python train.py --n_kv_head=12 --bias="none" --decay_shape="linear"
MLP neurons of a small language model. Each row is named by its layer, matrix (gate and up: input weights) and neuron, and shows model dimensions 640-735. Each number is 500 + 25 x the weight over its row's rms, rounded and kept within 0 to 999. Numbers have three digits each. A neuron's up and down rows have the sign that makes its largest values positive.
A block is one neuron, or neurons of one layer that tend to fire together. After each block is what it responds to, as a language model described it from the Wikipedia text at the highest values.

L5.gate1244:460537506490506508513496527440491478481514453487532470477502505537458529500496483491468527517540450521502500516499506504504449485522533520481497482472479488504513490492476475487487468453436533518509502509467521455507506513504480509546513482453480472486524477500475471474469490516487501510
L5.up1244:520491540471525491489545496482494506441529493489524500537499534494530467544486476481517502485495481520548479495516489480495517478485490515520547514508513505488477547525548518470500500506494480491501461496535509513493509527512493574463506511555494478505501493507480495486490505504529519543
Responds to: Place-name endings. Final token of a place name, often a college, team or town named after one, e.g. Hawaii, Vermont, Ex-eter, Oak-land.

L2.gate159:470514505542562452529526481515474505488509525504487475539520501531504545457551529509547487523473484486499477516515530548526507493523485520470452497512529445510536564535511542474460497489513467490465545508466532521526459528482455491535487497512532473504549508498491486541481468458494515500
L2.up159:544484487490527512515465531495421501503554477507533480527457471440490512499520487515516497532494522463491536512491503498488517501471500485489548479467464489508477479531484524526499540478440517531492478538537444494487548480474488485550466505452532522470545489509482496518511523505505496504
L2.gate551:490477495467497515549489554510459502489516518515507476492521466474462514504466494470537531494528477485479504495519529464521496519523489474480510506474461485535509539529501531499513546529492468535445490507477508498525516465506519497509528465460509456540517521528513532490491494533497458484
L2.up551:485515528522496529498541504465513506552479532504501507525473529487521502471497496484512499467506500525496518505567460502514520513479486494438446509462519516485524514515472469500503490505506491468503504523504520517475532511501489483458509532493498514515487515564448499502454512532503508502
L2.gate724:477521516501467493552506529499509471507491552527487530524526492538467491559526524532505527484498498480523482475527518531476450540506489499428506529482534497445475495486541474520521528530459456478463444434477518550472451502466487512503456465461504469479522469499527536511473502489536468539
L2.up724:503526471468498547482503479500490527464519518521492485477503483497463475511481558499486553484511488514479503526514493530515491467516580505510505502481477482533508505438470535511497457481507541497497525503504511524504488536509495441510500472510459470507519519490460462526475470497508475495
L2.gate728:521531512517487531513498513465536451516520545516496515495527476549512552525505573476485460535436490523471515484461495555524503498509483480478474537505478512516519527502509510515529454499503486500523479498480502508478508472498454516483515447493473494530506500454516524508473522494541487535
L2.up728:485497485479446497524475511467524497535519503527496505517522494480527537473499556486514497513437497470507489486545491488518509485518457501487482499451478522478496519472480532497490482483514514529509499506496515500530539532486481519506514490490461466478491525481480510501467514475491551500
L2.gate797:504518470493527468508471544484498497459449524485512542503436480497498511502494514482517511482494467495485505500501532523501493529497490500491512523464512463489519486476543467513521455507514472510515502508528477526492498491482481471469497479508469492533536541532514483507494510508543513546
L2.up797:493482467525533550527503484490429486505490503505495461486487516482491471506492553505493544532508510497467508481489482528479448539515513504462465523480532517554479485495490534473575517498492507504499502496533523522477495479487479451503528457530539479500473491477513518511483498514505518549
L2.gate801:531527489497513466509506532499481471511504542517515467484459517476501496464478516457516512480513506491477505477543457443515483500478465556462470481475523458526462536483539518488463511471462526550518444466539479478511452462554482466472518456476493502488490484489478497501514511488486487539
L2.up801:498519464491475561478494543502482514478478504519508496495472488485435552484492501503542479457498489496511464524518487504509504477537471475447521509501538482516478481466467486478540532508464467474510505470532472503481494463466465513510487502520493492518500554456501517510535460478480463508
L2.gate1086:528502506500497502497449516508543516536469510481506550539513467516517523513470529460479537507494512489495526456517494492518514493506526512502500512531541509492488525549487444497494542486485516527486510494509512517489535532475538471487535459517519474517465490533479484506479500500511515501
L2.up1086:440510531521455459503530468422501464491540462539504531508490541460512462544503507522483507510529469526526512536490508463487505539527464509505478493493479485487525472503470495477512505505494457451470491517477518497518511483532490517471472473493486494540499559524507452502535540491518476500
L2.gate1434:483533489508522502528514486519503511484451537531538496450496472462502519483484527466464534520505472546494507483491459501552491521499519525477460549509514469526500512491502512540499480517520527460479515511479489490529528489491485535515561514495482444540453473506519526459483433507479477477
L2.up1434:486507500510517511535537497529483503506468520500533505461503494490482549498459486481482519490487446510510524512511465501492495518513530532509487519464527475513502538460487528508521499532491537485485463473531499473494495505485487483528525538492527470513494522475482454503507467497488456526
Responds to: Place-name completions. Fires on the final part of a location, often a state or country after a comma (Cincinnati, Ohio; Sydney, Australia; Los Angeles), with weaker hits on date parts and list commas.

L2.gate13:485518464540504514483501501488488522531543562505512485489494470501485487476522522501556505451475544512495460537521518489553460470486520514498503492455527471546506511468502517540480488502526461497484526486472521504517503447523423515530512483461469504524514504530490490534512487508514538455
L2.up13:493514495539521497475433534540507533457485509478482513511502470568522472446519461520519476480483490501499490511484466513514489501540517496478512476486494522556479522493505541488513506507532462479476515517533444470483484495491484467517459476518502463507444477507486494522507472473496508479
L2.gate131:471506521477463471463523524532485485509533521501509506489493492503509524498503536513515496528551542496517522509537558550533524493464493477518543453479493507498497463532530473522475470501508514508529504476483518466526461470474481503498464513517546474510489519516489512483512544514503465476
L2.up131:536475505503521456487527468463485531542528450512451491500492499496509448534479530472496492536508506547479471545500495495536485511466449470538491548517509473514507467470507530472467499482489525446501486483529529493487519506491501485522478501547507516516471516504503479502503469530488554480
L2.gate530:482516527492446492512474552471510500523512516505555499524457501498473567488494558511514530526528551473518467501513452507521493473483512494492521512546517489500523467495461483455537484524454493508516484504505443466503485506513542504521460502481526513498483470518495532497474512490492497521
L2.up530:522483507487476475510519529478487514485541506480488471504461525444508521523512509533530548520461493531471489494526479485481492478464482521525515485515499492478479518529467474455505524477473485491516517520502507545516544496510505481477506463491506491495499498495489506510462456449468516474
L2.gate546:521496493490454521507514543486499499487526443530534486483474465542522479489471496503539446524530458439516515505505507527489494513518475518468494527477503534471508531512462554519453495473467464517462476465503457535490467491503480511470477489545509523532473490515501523500519530486513516462
L2.up546:496537486533541427478483494498504464494476550506500498502495510551494485513489530519493467525469505484502554497520466513527476464516451457547479513481543482497522529514534476477519520500527501508497522533463457474523478518476481457566442518466515478466503537515484487510480494490519485490
L2.gate686:525533486536486533507509472457507548505494480477528489472517442499495463467520508475525492486489504490506471469542502468519445495469513497490500494479495511501482506487502466518472497464489525478479514486421483504486492497492496519491491473483534476467470464496547534523486530488509534495
L2.up686:511525516518477465534474498469476542488516534466477516474542460540476515468484553454514487521502511499471504522511488449539475493500504473566526536518502508498528506538455542507515528515483482497477504498528461536499497489521508501467534516496457496545485478518512497500508542491517489482
L2.gate818:512490494514508455506497515513477504544519511508523508508511481448528515521449560521537534466490556528469554535529467497534480487520498549454520492463482483520511480499475505465505507523490480539470505490525509507500472528481530494489529490505476492533475539522510509475446529502471511487
L2.up818:505479461520511486527488483533512522506529502492546453517529479451493445507491491534555525526495519505502525483494494477518466483516511494509544477486503489483482444516508518470482496471505527508469509525545496547500506488498534455550535513519463524526494521539512490506515515496472479505
L2.gate857:512512460525544523524483503488515516490500524508477489529525465510460476485453467502511502529492516512479519474470486517504506483518514497517502482495516462528477463492471539506488512484440544503487513462513513474486510505516525506464448512490520523510533522521485520551457528542474464541
L2.up857:491502461499480517540517511418484513515533535496504473519457479491517462505497482457562479502521506490529486503504484517444454479501529490524518523526544511508473522475481467491504534513489525475510498476514508500473468496471493505496449481513540480491512461488494535485488475500488501474
L2.gate917:536518457530544489528488546511500477520531531503495502471566485525455518526527516503532547451539520515492480503515473476545529506522533503513481528510473522502473489482509505476449502471504466525475494499524451508513492476462467542519502503478489529508485524479468523532498478493543557529
L2.up917:470493494536481487520492531526461513560510503504507490454506502490479493481519455526458529475528493494511538449486490497498482509486520496546524437504509507566495538476506544482502502490513519438484495469519469489498535491485492483521506508476490531523484520507512497466494484516480493485
Responds to: Year final digit. The last digit of a four-digit year in dates, seasons, tables and citations, such as 199|9 in 1999–2000, 201|4, 192|2.

L5.gate1378:493492527519523471518466530503498498461473521495521455545515474493473547449494478536487484507457549474512498474471500506511475536470472512475504473490466484505519470480502498517468499490467484478483524486496498474501482502462521473511513506499512498509492496526514528520485524515500531534
L5.up1378:533509506454511490528487498465503521519454516543488486520544489531530492488540515518478490484484509491491509479524505492514528525518503492490485574490499482513562486517511529545471456478482503506529488490496515472472506465497499501484446549525491474493486467491500521557455470477503486446
Responds to: Year-final digits and decade endings. Last digit of a year or the "s" of a decade (1880s, 1937–38, 2011), mostly in dates, tables and stats; weaker on verb endings and "%".

L3.gate97:465494489549481521507478537489479481516497505524516536512469511477503480520500490500493471487484550549486536529501512507542488527485486506473484502501504476551537500508504512511514504490494495503495499444475489484511507496532526501455495510493531424505481468484475502462484532488517505530
L3.up97:492521508514461507530502486513501506509545470449488487524556480551465532502483532495493499478501477473461486491545498494497461504518452458526504482471478525509466465540499464513465523489521509528493490542477501504487499471496466515522468491493481557476507471512547512515508503532488506482
L3.gate357:477520519474516463481468456494541518513483460510525489440549532488526492540487520456517469493479498507520521530499499466503480543491480479520548466496511525467521487514451486493494490486479459508474491495476496507542487523487484509517476467503475461433510535500544508478540468491480486436
L3.up357:507534512481474461502460496464500504454530485471485525496454513557496486479459484527453469503502527477477480457538467518514514475520437469490503470486489456487494526518505492495479497493485470490524471510469505491542447471541532509547467487436497507524536498500503477490530509511513523508
L3.gate534:502521509491499472496529508494470541499490495531546514465513504512534509499520485488549479515493475530453489490550544525576516503524476519530504465449477493478511469509477483538499479513518490517461508487501457535493460551468473489490478519492502486498483509520501506495494500466522525513
L3.up534:507510493530455527451547451519540516554535511504486496492493508475506493443526495499542504512496475507482525471525534494515497497516510474536538525539486486479487468516475500548524489490457523529515483496507497483491519533490508494481499513493504541529523490505482516471525507508527488480
L3.gate753:499511509499504490523503491543474476533557498469516480516496516496497485506506543526508482469573501516516495459490509490474525499511519493481498483492531475473488469452495524515527476481487508490495513492518515505443510485519519498470480531518502506450478477482465466491474517506491536480
L3.up753:504524482485510502478479504505530523453480481494526487510475497505519513488482526498531479449481477484537484518415482495524482505485517521556500501494494509518473512531512515554513551498480526485502476488476526498504491504481460552508503491500490491471470466465520521523465509473488549532
L3.gate810:503524509481517488450507512486495480482501486503521514507501500444512489463457498482514486500519492505533470499504487506508519474532476533471492514519522479540487541494513535539472550510516474534506450464504519502494467535528494505508497511428484502499551534485507522484505527457490520492
L3.up810:518514507546519546513520474489534529507504436486516514505502533520464552474506485484485483525469487479488492492493509494560472541498528496525537495477509511468565486497516508487508526474543469525442458482474546475467523499488509504512505474486517485500532501534546509496480500487525515500
L3.gate905:531517486494505473503491461509492516473493493547484471455459499488506501495467527476533527536451495503496491510516517512536536486489506509477487468524533491541559494496507519488492445457489510503484490490485527475581492503485529530509519500489491493501508462499542466452486488516512545513
L3.up905:503526484492487504467514477520451519500503481522441525461498497493517476534482509473501522476487502493538455464481486503480495494472518512489494482500525415512510514411561533476496485491506469482525474497503487485522547511514531532544512514501494515506469485546528532531486503461505486494
L3.gate1242:525500520489484470508519519486523520504536456435487542532533509507542478484526510509541519466441471525487464501504458546487467548550503513446494492496469529505527479474494462494449467493512500519501492460458551481498490480520497536531506498508496486502489514505521487463486491491535535515
L3.up1242:474516481517520545517461471517543478503462550535507521461450493508481529456453495492495490481478527497497488501517538472502473491498540452530527539500565509508523490464505449547476461511515505509507511534494468448497491472424490484532526493465507531506478485484505508500524490500462524503
L3.gate1457:495516511471486491496498493457486523486489495457592537501503475511514437516489477522460469488533521511483482476510490524503477506496510502480519503459492470545491474516459522484496471485496483530503480465472530509532514519576486518533514497492492482510532467517503498519502474474490487493
L3.up1457:507486465492496504484496541532509511476549504486527506516453520449473520486498457479530455532512551453478542483442484502551467475471503493544492456534466473513486513489535526503500503489471511459465485493512497476482438500504494516509548472477502508519508518495505527514526481516482526527
Responds to: Table column headers and years. Header cells in wiki tables, mostly "Player" after No./Pos./Nation, also "%" and "Votes"; plus final digits of years like 2016, 1890–91.